config.toml
n_head = 4
positions = "learned"
parallel_block = false
init = "normal"
init_std_down = 0.00253
decay_shape = "linear"
doc_mask = true
train_tokens = 612400000
dataset = "wikipedia_en"
MLP neurons of a small language model. Each row is named by its layer, matrix (down: output weights) and neuron, and shows model dimensions 170-265. Each number is 128 + 32 x the weight over its row's rms, rounded and kept within 0 to 255. Numbers have three digits each.
A block is one neuron, or neurons of one layer that tend to fire together. After each block is what it responds to, as a language model described it from the Wikipedia text at the highest values.

L8.down282:141152079142114150197161134127102126143101068134136097120140085129073171114107132074081120134165163153172145101101141162135111116149097073095171097152138148135148158084113179141134114089174122164063102135138132170126076071101114123148076097167116155135109143139139127112202138148090169100
L8.down487:146148135144107088108144137111131107164104152115141102122090199167171192119088127074138089125157134180107114081116135094112130098158132108146125130108099124171120137143104173146124124156143116129142070090173154135106116108137105147127167104099103112107138131139111115141153126146084110158
Description: Mostly which, that, or who opening a relative clause right after a noun phrase (", which took place…"), plus word-initial F/f pieces (Fenerbahçe, fences, fury).

L8.down126:139191187104129143178105125000109181082113191120152151144108084076125062084132109152132117173138104119096061064103149078161122155127101058110123162089125140090136138155161093164120114065107142145163101108127148108115098094170131097116097142184123115121141101112130176163157150093150091191
L8.down484:136127199149076159077148092101114132125093193165084115126110135122164140104128104148183087109119093114136140085171156050151127066118095096134116199074171137069182151127133085117107092100108126130094147090104151134098099085142091119117096111185126154126089141125164166089163148095124088167
Description: Main-verb tokens or their -s/-es/-ates endings right after a subject or adverb, often mid-word, e.g. repl-aces, approxim-ates, currently works, forms.

L7.down430:090104124200196172051166067094138122179111174184109136127152115112093135161122081097141167141125125135162187131129131151134112122116112095054191110121129130083150127125149128100098125120085131153104184113152206117083122144150123147107157114128146121173141153137111169173153100132106168079
L7.down623:172123072171048136109152093115088160183130118102134167111188165145107092136133133039110122101161085154139136135109112146198148122124053095115102180177157167133177082095122116116140139084092101145106098124101118177149081173128102115033128115190119155162137149146108129137158140133169128083
L7.down725:114107110164152163102125112164052117147139063094106165118118102107096143117117169106105149129141090164101168123101170116120104095106083103096129108118186162105187140136133122090116105146113162070112140093099091148102149095082114098131165183105065148118147137146110110081121099145160163150
L7.down1595:133133135207140140112137172161120175126097083132124076146079108137072117136100131115103186103166104123150183143119144200189155106131174077165138174088191088103184140100097152093106129105106133099149121149153097128116078184130142129089144077151151160070167103120139108135165104132114155123
Description: Tokens for the letter F/f that begin a word split into pieces, often after of or to, as in f|raternity, f|it, F|emale, F|ootbridge.

L14.down307:170171098186091152123147077137126081108099197118132164115177129114157125135133100138156102154136143156138142123100118178172118104089177083069136188139199116052095143141126091077077138133110140074142150146091140125103065181137159115114054112159110184123136124093178139111104114188089148168
L14.down363:105176128135086087117195133085169107151098143122130141167120122179083116129146082102136129143083147156135111137060087087122134136139134115115173078152121111081139107118111135124066101131176164145173153104134139152158111140082135138074164125166100108214137115072186081144122119074153081133
L14.down551:113158123133100134093135097086124102110080148142148145137133126098135143135134076147110100084087121112137075137159146144136136075070122108079124126102164160110113123156117133107085100162126163098125110172123079063167148132131162103107120099103116178131139146085141175104103122187151144172
L14.down734:088135135127100149145105163109132072147117161159154107105090126096153128189138166113092146092093160128101105126139107103096087104092116109078112129135182151081069107098142158112169103162102154124103058152084122075162132069148121122193104121157063108172154105110117183123123146202132092064
L14.down878:101172071091122144116091129170179139155163160092156116143163175114102098188186108098124137159109140138087145152137130149144090141159132145092196072120193146150142134083142133157172109109132066140107110125164154100089149131114114079170178108125145083076147140143110014093093134099162140090
L14.down914:165207163111120142175119134203170149128160102184113108088098073128116058081177091089086171097083109138121150135148135165113185135113122156193207146121145124129141126148105146187115098082183138126129059117075111149114111134033121137160151140148141117187124132080139143160177152176135148125
L14.down1419:101153137189137151139145153154157076076120144132137097081172146134109161201173106122092109103087107095143085102144093125100130083100071124149099138137190127090128146136115116107090086128116145163088188120127104120108072101070097124127178106192130186122156135119177152122131119125180036206
L14.down1853:076160141154106107067136106111109159068132178099154103144150122041096105108115140169158134023168123149133196132065176121185176079137129082143083097038137109125134097111099126127135137140137136113094160047107121138110117154107112151123150095067191091139165114144145121087138055077108122111
Description: Opening or middle pieces of a split verb, just before its inflection -ed/-es/-s/-ing, usually after a subject or relative pronoun, e.g. am|assed, ens|ures, esc|apes.

L8.down1449:097085140167151109173149111090076158135090144127110100105142109148072156079146179174143114148142083129139165119159151193101146145131145144135070140095152167131150139095102101113101104139154057178123122132093163114123130141111123115130127117127108158060067127197093154172137125118110163189
L8.down1795:137073139075115138134157161073149086115132115126142152099163144107142155096129112118081070165073173104146177112173126162091106093130160138160109121099131167146144076148118110100179096189123040106153131101149165124081154125122176132104164186120173143111098140128124110169125122098056166163
Description: Job or role nouns, or their final word piece, set right before a person's name, e.g. costume designer, keyboardist, head coach, Minister.

L8.down902:157078165160124106135124073192047135153064174140205078073158148159161136146130089174178127107158097108140132106132114143119133123148115116132086122156104155141116108146083164076121140089114107062125164118126134111125192127127094072144098158099114103184197141107109213117128133114148119184
L8.down1660:175157167080132177084079136144145125159140127097119168130099077143082144075071113113075122181174095118116115113107149146151186127143090114133162123146095142112113120141141137121154117181151147127118116130115182120117161110103100155121108162169113113115178129116128127125100183139081148111
Description: The first predicate token after a subject, mostly were/are or a past participle or adverb in a passive, such as were shot, were initially, made.

L14.down78:229128118108084176114120117097146158136121138122143132090161076113102122153135080066143110139149127141153167178088133160104138123129131100130146088094153088103123112131161107102081105136118130130132156115149131128150167081088107116124145103156101132126125140106133120111120147106038062135
L14.down104:159080206134084133096172147099137177121189156132143156150107119170168150103116106162156151105160143094144094168126083100101112125130183136170159099104155153121155136079126099059153125138132078082115196111154136145118155089091065113117079100129164164090089170094153155138124176132131115132
L14.down106:147156147142120149140097084117079099111160139115144094105110176129113173154111125160119058090119157136157103147170121159135111157119134125117137152120147155152141122111099121175146150085159112136139113089065144144143156139200091161128132153106168126147153121155185089143098086077092137107
L14.down695:169136115145105156132136131134129128090134145106085146132099121154109212101161143127123104096149076114070078114120145113111047128208138114138150110062088189167150147084123125129136140118140165111125096081132149146074114157059135127128131149155056144126161156139096106098145112108154124135
L14.down804:109102090125132132141134152164095088120177113067087162057141155138148164137206119136119105150083131043214175142139173079139137162143070107117127090169144103072095152108111090131173109114135064148112112147109123147112145177096154131156102156135149147084127137124122164178111120118175174166
L14.down821:107139243116142152135149156090057138107143125134147058129067100104085075154118137129151144148180161099147154136153117105134068126092112102103086124160158184110100085122091184087156094131090148099126139136114172129190083082142118090127066112082200073142146138130143108146138109108077119126
L14.down832:112155099188189133140139057122148073180115121101124136087052117113176159092110157156116146140103129125133152072145093108104139082121132142098123126124131161122113081117103138110201144104106090144096083107126134101170158127113122126113137133198089088080174165163123108105127135126159072157
L14.down1267:077154144112066125143171148174147163111056100121106157112135133124113084137160133131124088104161133097169134065160139133142102198088093121135206130153145159077117100078155186137154163128181153124096092164153101084151136176108145068145118102123128154090066126139120143137177115083087154140
Description: En dashes and hyphens inside year spans like 2021–22 or 1341–1350, plus separators in number sequences and table columns.

L7.down1038:141112120187110083100126155091127183137124085104074095155143147158059115112141132095118165119063091160157061115086092046145088121104133143155142049164101135097084103165125149136118167132146092058122120150086144134115154126060087129115070150102120148130125101059136065118182156117095097129
L7.down1164:180117167172124117153129065152132143093122112126149051190154106158038101099121148070141088118147124140151150180095176115179177104077073126131160094110107106146154190085163184176078152119173104112127160111121137145171100118110071099065092114108102121141140141081140105110073135189131088178
L7.down1580:066137150127135089136129154165100162118141154097122160176151140130105110063077147097105116152112118128114123070089128134106134119117116139119057179101187156172128100115175122122096101130102102137110133136071174132037097151077137164199077086138165095085100116157097153136086140129140095142
L7.down1705:165111109132102107120170116165137130154094067100145131145182080139064179104123133105149097157139088132139157103074160103109111106063068165126135042100085141133140121111149163140154179145170113145144153114135166145179128107104133130102111172158067098208111189116090149064135125164094130174
Description: Punctuation that falls between the digits of a number, such as decimal points, thousands commas and time colons (49.6%, 18,500, 12:55). Also table pipes between numeric cells, in statistics and tables.

L8.down595:147191100068116096121126081175092175101142198150110120139152182089085084115104146170201133080109110161104153138146162115098114099091141166134116126104131154158117139088104151163130077098119174133141147147084122093121145130080165134150138079160158104177145124140176117113126093107085134162
L8.down1174:168148128097070063154132155147113078128201119119134154096114150121113100107094106136091133159105052164113130161081163121136145133149101116098192096078085153146124122122125105157127113084115139165150137150110106122114121112093114113083104053128160167153146138104121077124182167115146143161
Description: Punctuation or line-break tokens that close a name or phrase and open a following quote, parenthetical, list item or field, e.g. "(", "\n\n", " “".

L7.down778:130151129180141138101121087128062156148073103131166042146122139093101155121157098128130077123096180147128088150136130151135114097095179125121107125108142130099119133117129116132110075148116112127134138166153166173151138131141168187071117202131138128155162110094149117134089123094091165094
L7.down879:156148145136116091148090189113132110098115149100149097113192120169097153125126133106130142119137092190139089154118185095084160132088129063112074123065145107164120113055124099195097192130148124111094150130128139135137122119130105053086163159118194134171112083140158098130148116121146139098
L7.down1673:141125100134097090158071140094033169148119144095120096143093134146111120112104098113112122138094122173109111166137121159087075147142103142201123110123114072073141110090102157121115083128077055108115092073126109159089146166137152093130155118136136138148027101187144138103129111154149168117
L7.down1960:119137104120095087079073129084128154058191114136133094120160118143148100113179075135096106073118124087114059178115142115123135053095061100206131096148160123169110210110114151138187112135194078129149165102088113118146137129146109113062108179094167106145155153102117092149094143113127141153
Description: Dashes, hyphens, "to" or slashes right after a number, joining it to a second number, as in 2016–17, 1982–1983, 18–4; also line breaks right after section headings.

L7.down145:166132082154089086115129140108136133086136106113066146117165155182103121132127147124159096169151130128132103099154154079188091136148130083113119127133136155149118085115071140130156115121130108108116208143111133125127075159144097155154170141150125153128129092099127094153076140128145180123
L7.down960:095118098156142102128133143108151178108114130056149125088127084100103118131126103122161174093175067136127158122150152143102109085135132118131133140097102117108100166190085124175135110139146100136124106146174116109152121130179148167140101086141144158155200149108113114120060152119127163159
L7.down1011:196104117079107084132174114061076135126159091096110130146173123125095167153109102144100143183191142142087108128098164123148091122174102133127115165131089140127136113115080096157131124136179172155107134058146143111172132166177089108133167152112147083068134138123074154121139142190128164131
L7.down1837:091081103190143148131162154088130150128118125138163119082124158131090178157127103143152110112109123107097116106151145143136137161167091169145123096131094105099084105121187106141155154148106124160072128082132157123176106125171138124065157133161141131151135108085183123108126096187155100097
Description: Cardinal number words or digits that count a following noun, such as four passing sidings, scored three points, ten-man crew, and occasionally other or these.

L14.down109:121099143131164099143162096134123129114119139129210117117083152100147121089125097103123126114115105084058156037184182101159105121073120119130121128164139079146084092082112054111118159080105116146193110137137155138099134153096150122079164153153149134160107130129130156118113105152078110144
L14.down782:135170067085077146066107181137138081121100057135188112105108160072147095122065127109105136177150133128100139095145118102121130158120113126105130088130123091113083125194105102124099105160145096167150113103125078170142135123160137090126161121099152158081154087143166128129130177128114166139
L14.down794:135052106137109183087072130139130153137159134124175103087124126110132094080163108143143082130107159119099112116097172127140156156152137108102110148130051113155150124128176147067112159149108117129128179127097141159110138083121124109137138140162087178078040138154126119140097158158111105128
L14.down964:110100130202124130160132124129146117142150141118156079070162142121138148130128091177106080091164134126111123124125148142085115175118139132129123156133091167146085135135119106108105117135129107091153130105121100107164114122154171151182172124154082136132124110140123142131095140139142133123
L14.down997:121109113129120127163124057082131132087062142155159151113119133073050139164150189116148077092073119109090121103173118141144160139159140117143109151108089120075170090155140126186164060159128167123136131155124166099105164128106156079099142063093148137106100156126093123177146169148112186094
L14.down1227:115136123167104099175155071151132064135102100151161136072176150159145130100103081138155056068164092114132104129124131132129153139132110077132143119186122142107136096167121143133084123111105116080165150170129107114089151125148122123172154123141153073146097145081096144108106123178126122171
L14.down1435:192128171094068151155125091147130135080083115170118127136117135099119114186121153150086155151116143090161155187143132158143174148134116162125092172117105143126076121099131166175167090144131103106155180139117128101111150095193104181168183164128131108133103112147115178173094098119113099151
L14.down1803:123075111096114123097126128092118120093049147114130135156111111166111176148110137147100138109133137097125156068069114173148167165092085107193150117079129150098142139074155119119126099122137105133092182159082051115135135127103132072146081114107107118094128145089109149135137091129084130112
Description: Transitive verbs, "by", and titles or roles placed right before a named person or pronoun, e.g. recruited, played by, guitarist, under, persuades (him).

L14.down702:152175082081129132130172164141093050126096126156113111145137118087119164116173094122081117114053127163149123129147091032173143101151121117116190117112120141106096120055130137082125184124165111136148126131143154127104090214132157091099059138099129190103146094113074156110160215072143086153
L14.down1304:141084078113045175142097119139068142140105179164092104143086124118114164042143055131109154137101140082110108146132097127107125090073155185137161134086107108157117170076146174115116094107155172109130138149138126131162191135178146185165072093159149132114077108112096159107127159053138099098
L14.down1330:144103110159114113102175142159139094130150179139147196107084154143177124134176093129083097127121111155108113173119117124080135189106107145166156154110146149108101190154111125125073106101140100154114103148104119160180107130138070068107150174153156128054202175141073136115170145137155073111
L14.down1355:133164138115167140164116143156107157142106123116152160152079143142152136034163153199121139149129117123090140182175066144150152146172178133135080127031113179102136092169084201200102134146153132154106147085125122101131097134189119105098188142130157070125127116110126206159141138113176136155
L14.down1356:124107104123102190198121085105154192129124168133183149111118172156108084081064135082091129112140133090111128102157124118128104119187119066095196099130107168142052119162208166158163117071114115200081106169119096098117137142069071061151091115107136204101071074105112065171144109142166157090
L14.down1951:124121091107115109167143112107133138122080153027153168126161132127116218091137144090080120104064181210088126122092089104083159140109107083168111130116131112093114130151080142197122148174120114134168075152157119168114136105155160155123169157099101172185136172120108130149143140127108162147
L14.down2026:123144131107085114165146170116067048072140128125098185184112171156189112077150158147118198139201094099104126145144174113174071153175139081057138159096101123148155141110056131188110165126092123087139173158158120159156082111138068111150139152049145123142119184125148107092140079160164151108
L14.down2045:157177161113105168086132131098093143125132138123037133125150123145118075146071137121143147028118117160130115133130116135091111242130139042116092098171147140162093155078091129132144111196102159149109142158160088133125193132167111108106178071108167061118117108136154187121099162178043046171
Description: Numbers (digits or spelled out, e.g. thirty, 16, three) giving amounts or durations, often after approximately/some/for and before years/miles/hours; weakly surname pieces in tables.

L8.down999:082123144143085067135158193056147102120109157124151143186125165128138150144175076101122139148150158153092123110095173141170142100206136088126114093120104101094160143131094133132155122082154123150225099136150106090154101178138087139142200108165157146117158090049145143078111150133148163140
L8.down1465:124149090098077156073106176122124152100130074126140163176176115095110166088167067136148169078118106134124105058122178117130129075202103100111095135164169131120123105062134136161100113122104172204132120093179106114136148111160089116122145121165104115140135089111124142139104136171152143122
Description: Number tokens, as digits or words, that give a count or amount in running prose, e.g. a total of 48, consisted of six, averaged 1.

L8.down335:148129134152106158092111117139128122134160129138112077080160139138157119139170164112146086082092109119156113171113202123131133133088138099146129165125105092135099151158079141134166079134110110136105143073145117102099086138166150151096162154108165137137119125112096081133123126131141140167
L8.down2038:178162150098121142213126083132145070084133127147178136145138097096064141122172149063161132073193119146114178139190077168120120138157115074126110136082098215100115125074083114110131149092169130152103122123115142122160162084120112120155117098100151099173147088112143168161113124198137120104
Description: The closing pipe at the end of a Wikipedia table row, after its last cell, as in track lengths, sports standings, chart positions and discography rows; sometimes line breaks ending list items.

L8.down665:119110082107159135115089113128107166129161116158102121156118154108130104069150122075154105132120127132155173117118110158142128105122137110134163088139156142111136109108114111098143115093153161128116115129108132131160097095108121170129119117091125101100086133189109112133101104138172135177
L8.down1012:133085072129127161113178168181143143152157127165161129140128096075143150103161141108055166148131146148143116109164159055146164185137140168149187108091140159158105098090098113137178166096134105106122113096069130154154168084077073144175095196123124087194127152131164094139140168145071088144
Description: Mostly the decimal point or separator inside numbers in tables and statistics (11.9%, 43.2, 4:27); more weakly possessive 's and "to be".

L7.down382:042174132095168142102175121117078129108145099130108096113141137110179164173107112081171149101191130095159078071104139090132115118111150134161059104065092119137132106107120137118178126140103092158156109104170158164119158097124142106114128132100144077101151151154125146135130111106146149168
L7.down745:184166127076153140100116135144101091184063102080160120127134134126116093131159091188075150084147101069095100098137169151159130065186120146162100070156137103179091120129123134083181184142116085110086090141172114163078165093179125085158156102085120111085162137123121128141099186163136177119
L7.down1885:104117129107125118127151109146078182117118082125093143152127132101118124120173109119158173123140079164137096089076091150108132117123116147141137086165185192114121129163168156101111116091142100084131110086120180185112123173078118146100137111163124126109076136151080137147162094148110169135
L7.down1949:167047130116076152071089142137100122186154158114119146153062074109165101140164123131171140126110091113106087084164175117143130105152144181193129104094089113163186133177148156153136065170149111138129128134149029163145159139155103115161123120125095108130144140106104091145110135162099124163
Description: A lone word-start letter v or d (any case, often after a space, hyphen or parenthesis), as in v|arsity, v|oodoo, d|ump, D|angerously; also blank lines right after wiki tables.

L7.down104:108163129145128098120064088109106165130077090127141125141102157100114146092153103150141130133124083148146059136146158137130119102176150153165089145133156157130168182125100122075173119100150114146128141111140128179103104144171154155123134090172108095110114132122154154167079135102171104130
L7.down524:103149084139144184117122158057157112107078077085122136146104052159117106091167123193100145101136164117109085177119163119175105157207163142122110187149140146100092137151106074088107125111151070134096156081079103102084114100170177085148093134091107170120186207089129184055112117093113128123
L7.down693:128055099161120130164157114149142131118135142091148146130118157064132122124148133124141129133163160140141151191147097086133103109108139127199087111139116168154154131116175133087120115178162083102108132110113148122132138102145104123133113120174099162105124203082127132120139091068105084153
L7.down788:109133065140120131176121130129135108144138103142146123118154118085065079146147114130095135121136105123086085096097107100118107136098117158107056122146086155150103118116152125102106134128091148137135109071128104142143110127135189117169165146092128162174171117091158159154110118181122080133
Description: The first verb token right after a sentence's subject noun phrase, such as signed, ran, died, and weigh; also markdown table separator rows.

L7.down1263:164112091060127157131096078150125127154161123166130111157183090136149116104150118084194102134111082169119149112179109096153172146161148104132117083077096167209174147132148122164176091142145099137108174158136175178162130133144134143076081058061139104127164121071130111126172153135115121123
L7.down1431:128144110114126145196137112174103125157103149192102149098148090167080085144151090132149092093131083170155140164170062101195119163201115113170147130099075183174144116173143107097181136155142112101107119102116106162147139132147124119151145075095146087164096123105154127129219165130092135101
L7.down1645:134174121115082138187099144122120149129161168145132099153107094115047151139153159139094111167114109089174180119153130137155184162126109136117168155147117208094137112103115154157104134140131131129113120145142119164127141128082084096140084158145137083094129132118171159104145146065150146144
L7.down1956:154116106083100154178118121111112087100087133107144158063093128087122150143174152099181128147144134138056169143071137149122126101152171108110097103092117138128153136116146157113132159078115163156115170102120120031158137090145178130152149149105115087152127082099168105156127099206148113080
Description: Final pipe closing a row in Wikipedia markdown tables, just before the line break, in headers, score grids and stats rows, e.g. Result |, 4.39 |.

L14.down35:142135058117122100099124114067129124166128118103198201131077127115101095118174167153114141137149115154159146117121154126146140167171079133113146160075103165148107138156111107183142140090081080160161124191120103125083206105141142117138092159100158118104117164156132101078157189185172166104
L14.down387:161142112130128152111091091138139080132133053160110156146135071093148149129134156093139107112176119127152106110091112159159141116157076155149101129111143096121113138079176167153146105131113173159132135146147145136111106087115038149156135147117166088160103113112179131136148121119118095104
L14.down1229:148142113166117087144043089180125126115094136128144125113091163172138161094092103144145156175117199161192144086151081129093187128196124162153128078150157129126104129209180120112117180089101110088162102159133156141140142129126053136112149061136198149178133129136163151093142111156131132124
L14.down1422:150141110086157111167160151055106084125096124143138137114188133167088111169116132115115134115093103142126109076101146117092142147192094101140150194066172153094109073111078158153041129111231092094081120144117108124139129134107156083098072108150201140140118130154156137168132124122070135119
L14.down1716:189098106130108128081132062115134080117164084142128136152160089140152070082102126131193145127108083086162123083180184089123106116107099090075070114113121100121080113149148117146095117158141119117157088158135115099155154101124132142095145085195119133109081150112139110114123147130089102164
L14.down1718:102089091131114129131128167178079153132092086134135176157119168154175128116112112112092107163112103146181142111126150162127113123107129126171091165122146167137158122151085129123150081063127144151141180122168086136119036149105140123120106075150110106179102148167103197151118181125153143167
L14.down1918:090151080134127091120109142096091134230109156142112113131123176083101145124167096139121150103140107190156189106111094189104078144189168141104130135135096146208161125143130155187142118080191125146079130096124149077130122120128122135189097099137103120081154149096180105167122117132143108081
L14.down1972:120147171140089117103112153131141124095176140132119129137124141123101199135102099069163115139102165114126196198232119140154127153139128144119128120121146143142103148083139158133123109103136104113099117152166154135137120188176139128141092117137145146162104146165125107106175078148208116083
Description: Fires on a lone word-initial "f"/"F" piece starting a split word, often after "the", "to" or a comma (f-rescoes, the f-amous, F-emale), and weakly on plural nouns before a verb.

L14.down180:133127141092128117144097129114191105162108139131083122074127152131132139179132081095086087166102146137179151153142086119139113119140138163152144107153096113133097161115089072112158087149152157107139151106106141181054162184197148184119142130095106093117112124116058114122156098126130164190
L14.down336:143113107138108131132163185141137132118066170149093138113103187109131104167173113112133126135164123149136119137117164185070155084102190120127098112121099178176077192128150145118138133098162172087127188106108110125114121127142086076149155032072124135087107131120143078146141106104125112145
L14.down425:147116098117124164121169072110125078106139125134117124126138128147117164179125158209165131209142151169153137172083151132114122110099091072128159146118166126153141178086128151158093119133117162070148166129133110152078111163103156139109099103138150057095166090127155145194148128138121131184
L14.down480:109170138094134130154146098119105071187107047118177090137155104123180138124108167151152096094082128117105176124151110177196153104167116121139141179128154143164120147185131113122172053138109139105171129176186165094127093099154151136125095138085125070062141130162154123186124133134142130126
L14.down1433:085103185096149134138100132104144106128114179165109116127165152112130163161169146147128151165112139129131085087109107088172168112158132093128123173125163132074129129108065121116123102115127180134187112133166114107160172100131130093097091109129160134117081173119116122183116116098140200155
L14.down1469:104167160135088102072148151120153065123169158183091135209077135186128161146161099119096103158138181138125107126061089107137087135141147146110103143134124113097141197096046106101141117101090100136164122126130194133128117152110135026157070107098135096119178158062093142140094152065143127120
L14.down1672:121082088156094116191101129100135116162153157151106117121199139164145174160142081143180161151131123110135117175164098163137092117100088144129119106091104136106128132123156136102161125143118123154138119137129160120132178122140101136176117049146135144172133074145148073096174136122162143057
L14.down1984:061143181141112061174152146054133074165117136168111178093130083142165134129126174167133143087134107145126113121159104070119106170164096122147157113113144133120064171180135097107068116168065141114130125202167151102067105133142099101148122085139126144134135125117158167141138135216137097160
Description: The final pipe ending a markdown table row, often after a score or record like 4-4, and the closing == or === of section headings.

L14.down13:085132103171103167149117158186137093147149064174140120175094158180195123114142135119152144171138121128126144116106051083152142099127142041165123178097150097145086144171182150117138138178093110139083134130131156108166113101119121071185138118085177106164101225089132156154225139120122059131
L14.down298:191120089140150155129092132111075088118061100132189137155066113209085150120099122104106108141148148172149125102103168131098148117150147141179135109135097118111060103103152135129163158158153120112155128097190116110164127120156143085154084142140097102076158116135080113043169124162137132088
L14.down430:159136138118101159106083150155150125152147124156136175145118122084105128149108140156126149099053091081102142104130108161150123097137095128136154149124135131106122106174160140156138189134148097203094121077127108162193129152083105150133138191158146146173122136123122125172142156137142097126
L14.down507:102155067150109115104158089108105101158162103137135194153136117155090176114097130142113126150122123152087147114111129104128208128090078083137142091140190108162123127127135102129093143140117150223086146118041067102107143087151142159096126168167206133066109069175189153057166165148126116102
L14.down806:130112119210116175079085058168102120185157105124125142017140103129087134177112134129146094159170130088134178153207119103087165130203097174101145107078184134095140151155152154137121131156103144196063110124163150157108151121139071117115141127118146122101108144166155146190137113140116075109
L14.down994:066165145137162067119138021145171083148148092098140133109117183088079152153119164077093095093125094163125181144108136129119106171121126074102093113093034118157103081085138151097121152178134126106149169155095156112191138119136069119172142176193107123136137121099206133093125112095191055119
L14.down1059:075096135131096144184222109096167156149140111105165106154150195145121157155159157156077091051146108129099128144096126119146163081102127123140132087119101143184116158138116075074111162130110098134150171158157143091117140123140193143116122120181080154170143110136099114124090132127088108091
L14.down1844:176097101086124153113078172165114125141141152079058096135089168153039088151171158109170149087157113098169114116165107172111113156113172154103161155128150105110150102106074168141152108198056162127170144126119109085104112124141086202136072146093115149088080068131187142091133103144170119106
Description: Decimal point between the whole and fractional digits of numbers, mostly percentages and table figures, such as 49.6%, 98.0 males, 146.75 lb.

L14.down96:134101185102133157107102115119145079147060155124072117140114123120164100146148065095172102138103149153121103148114144156126106148178104121156143165074126123124068104106114126103112114152103156169084153156146111080113120089091156145092148108123089120092163115091109147149134146129170101166
L14.down114:138134156162146157161126114088104146100128121164124127124096111136112124124110122163138141150168102109145096100111069099131138117117164115110122133124112152087061164105125052134122160120168123152106142134111091145174105114129127142118153122102108168128190114134146157176140146150140158138
L14.down261:083128146107127127102097129116095137123126124078125115169166075068080152115134170142133153190100137102103118106091133140084110111148134078106132154121140088114147166095108050177113173164184106138171114174130060182138116152095131153130080193153131141132132172179095106163078137125094099147
L14.down786:158069107075165123128108086116130126095101094134069106121173097169142148104151125111095092124157144087157113156153171094078080180169069145114107091132135192102146160151113115166095121057108136107086156102096132099133143145108136181146136169116151205124057181152132098098084153112107138099
L14.down839:070136107023186105178181106064110146161143119135142120100099153159169114121080125199132078089124084083167133122115185114096136113118117128099090116081144107179131108142148170140104105166168087107100118124110134171192165188083204102130116114085136112117120098112102143155126152144167112144
L14.down1136:097150155105083129151149158087133073122097163095135054137139159128129124066189042175092152102120148102131138103122163079120149146181137131104175116117130107092146188145153139134092105145120163138193082121082163182133132147078107137122086150185120144118226125123125073189108123105080172178
L14.down1595:141092113125200091122125137077119156079113160150140111093097143120113090119141101195137074042169146134111139144103182129165156091132048121137163138112135064088087151128107135122132132117162141157061125137134078147132129182079139108102105159124058148188121197095114105122102123134109129110
L14.down1957:150172112135097128132156117089132076117182153143083197187136121140168146120091114118159119140139147125129120151074177149082116106143119088117146090091080106075131124135091104199065142127155190158114134120113108140167102128090172106137148155144143119104140128124119138091080120101112149145
Description: Verbs and participles whose meaning needs a following preposition or particle, such as leading down, dates to, came from, ranges from, compared to.

L14.down153:122147120110141098208115141123183142208141147089126184130095136085076120117122151070185082080121062084039092086201133136143160164121164182081110108096109147172140117054122111134155125164144126122097153157099129213086121194088132094123149131130102168150143198153150148138079168165139158119
L14.down339:121142162130148114093196148149130142147155155124106164149116114148161091156081143139081115123107192164121094092161093173156178128129096136115145115105114044128142107115183056103164103149086143117119120165164120149086116110164141120135066060120211087029136069101109148151128099101082159168
L14.down716:147151137164149101126115156060105125150127109103105107088149143135139111118149121144134171097145153147175120119151149117136068099096106136105131140067100092138100116101091121072133128145085112093159165116133167163056130151162122118138072154115119149116132143086093113131124190125125136167
L14.down908:097162171056101162048120171170105147123131135149132118155110111073135080122158106112119110123162086076139087140065112112093099117140112168135177158120035076170158072095113168147200185070131116132138136118140111090143116107147158166153154105109113165099196103088108113137093076129088174097
L14.down981:108133120160160124085145185156127155168148187106105131120188085075085149140064095120097138086102094114168135121105078144117130145118114177105091093091124123137147080056115115086107194134163074104196117133140151155109099124081167075164161108116114128170156167166118115096049165113131124164
L14.down1107:150150108121197182153154114121133199179162179120138148119143118101145104127147155133102180064096138198126168115124172115142200125103136126153133133051130142179125117089177120124104107152062134169130065142116126121120086134158125102144062106102101088190122216157151164078110097132135113147
L14.down1656:126087138126098090074107096115109161125116148140087100084137092090125167100047151137147095115159193208131118082090137101139132114137112195146115101135091094128166153116121117098186141113094098156165127128107134135176124196141155110128147111128072172101099142148157140127112184103095146163
L14.down1812:129130149129083169126116068122151091085127064137104146122150100102180118074144107122124157094144100141102131110130080204102105171170160105145158123107128194147140120092152107159131144157090061140135138129172085067119080156115103124165125140124124150140083164144108128137165143118129117137
Description: Thousands commas, decimal points, colons and hyphens splitting a number's digits, as in vote totals (149,649), ISBNs and times (1:58.77); also word-initial capital V.

L7.down76:111161122105138141124114152100114111118138083153136162138098159089145156122153048111150095151149179147161121125090160146132151209123114103167152143097157061153128096117130150151109111188163103096087115159145147112130231135151126106137110091125151170117118161114162112106109190113135193089
L7.down433:106141087151115138164120115155142105167139096180157188153190110136117063111173098110156149065143151198121159101121107182162094158071114076164139140101166129193148114134172112121139125165126147135167145136132154141067173119159127130089136069148125154169075125173183058127080123153109119113
L7.down626:126162145151107113124113160136090118115171119197126136134168077112150156113137133115163138147150074132122118153148155136054137154128155132152124126120137153125128092163137131106163102133127128103144120153130124118109102108152140131113103105171156108109147100170089116153106197158142164083
L7.down1291:107167150085163158144080147118113120113166118151124159123099149133144133133144098122171124173125159163157130176106126135157152153131103095146107136067208186129093070149141110141150148202152112117109091141122111095117178141141107084147159111159084121069162128116147140121152198114117182085
Description: The word "the" right after a clause-opening preposition, conjunction or separator, as in "After the", "noted that the", "during the", ", The".

L7.down1003:114101093116140107101139145093124162102082121111157117106124176103124106113157114150080174091140105095108099135178157089138176143135128128097129149107147150200109098125105130127177106118059039142149194131124131107123124115118137062095126088128115165166158119153189104062142077165159132131
L7.down1173:134156100152132162159071119173165150171195192101184124136186115161058145151167086145083087133117120148125205095122114120128129128080083107110189182144110138150068126164107039105152150156208170134127164104145139164103175085098106132142108149139099121143158138185140132120108130156150131137
L7.down1281:162123106150105091107114113134077146179176108100137100135154130178149195148118100139151126117114120181111153098112113129157066097150135136123109111158142117147183117147128084164122103150159111169103155133145088145092110123132161137141130158157115153109127084137136147169161130149112129145
L7.down1899:115144244172159157056073062121076134075201149110114108106087091069130167153120164126196129145135124133125139132130138097152160105168105071106126156094139087110117170133134130156109142117143106172080138093121128210137107156132106097116076114180143171119117144152193136110133108109110126136
Description: Past-tense and passive-participle verb endings, often word-final pieces like -ated, -ed, -led after was/were, e.g. detonated, reused, surrendered.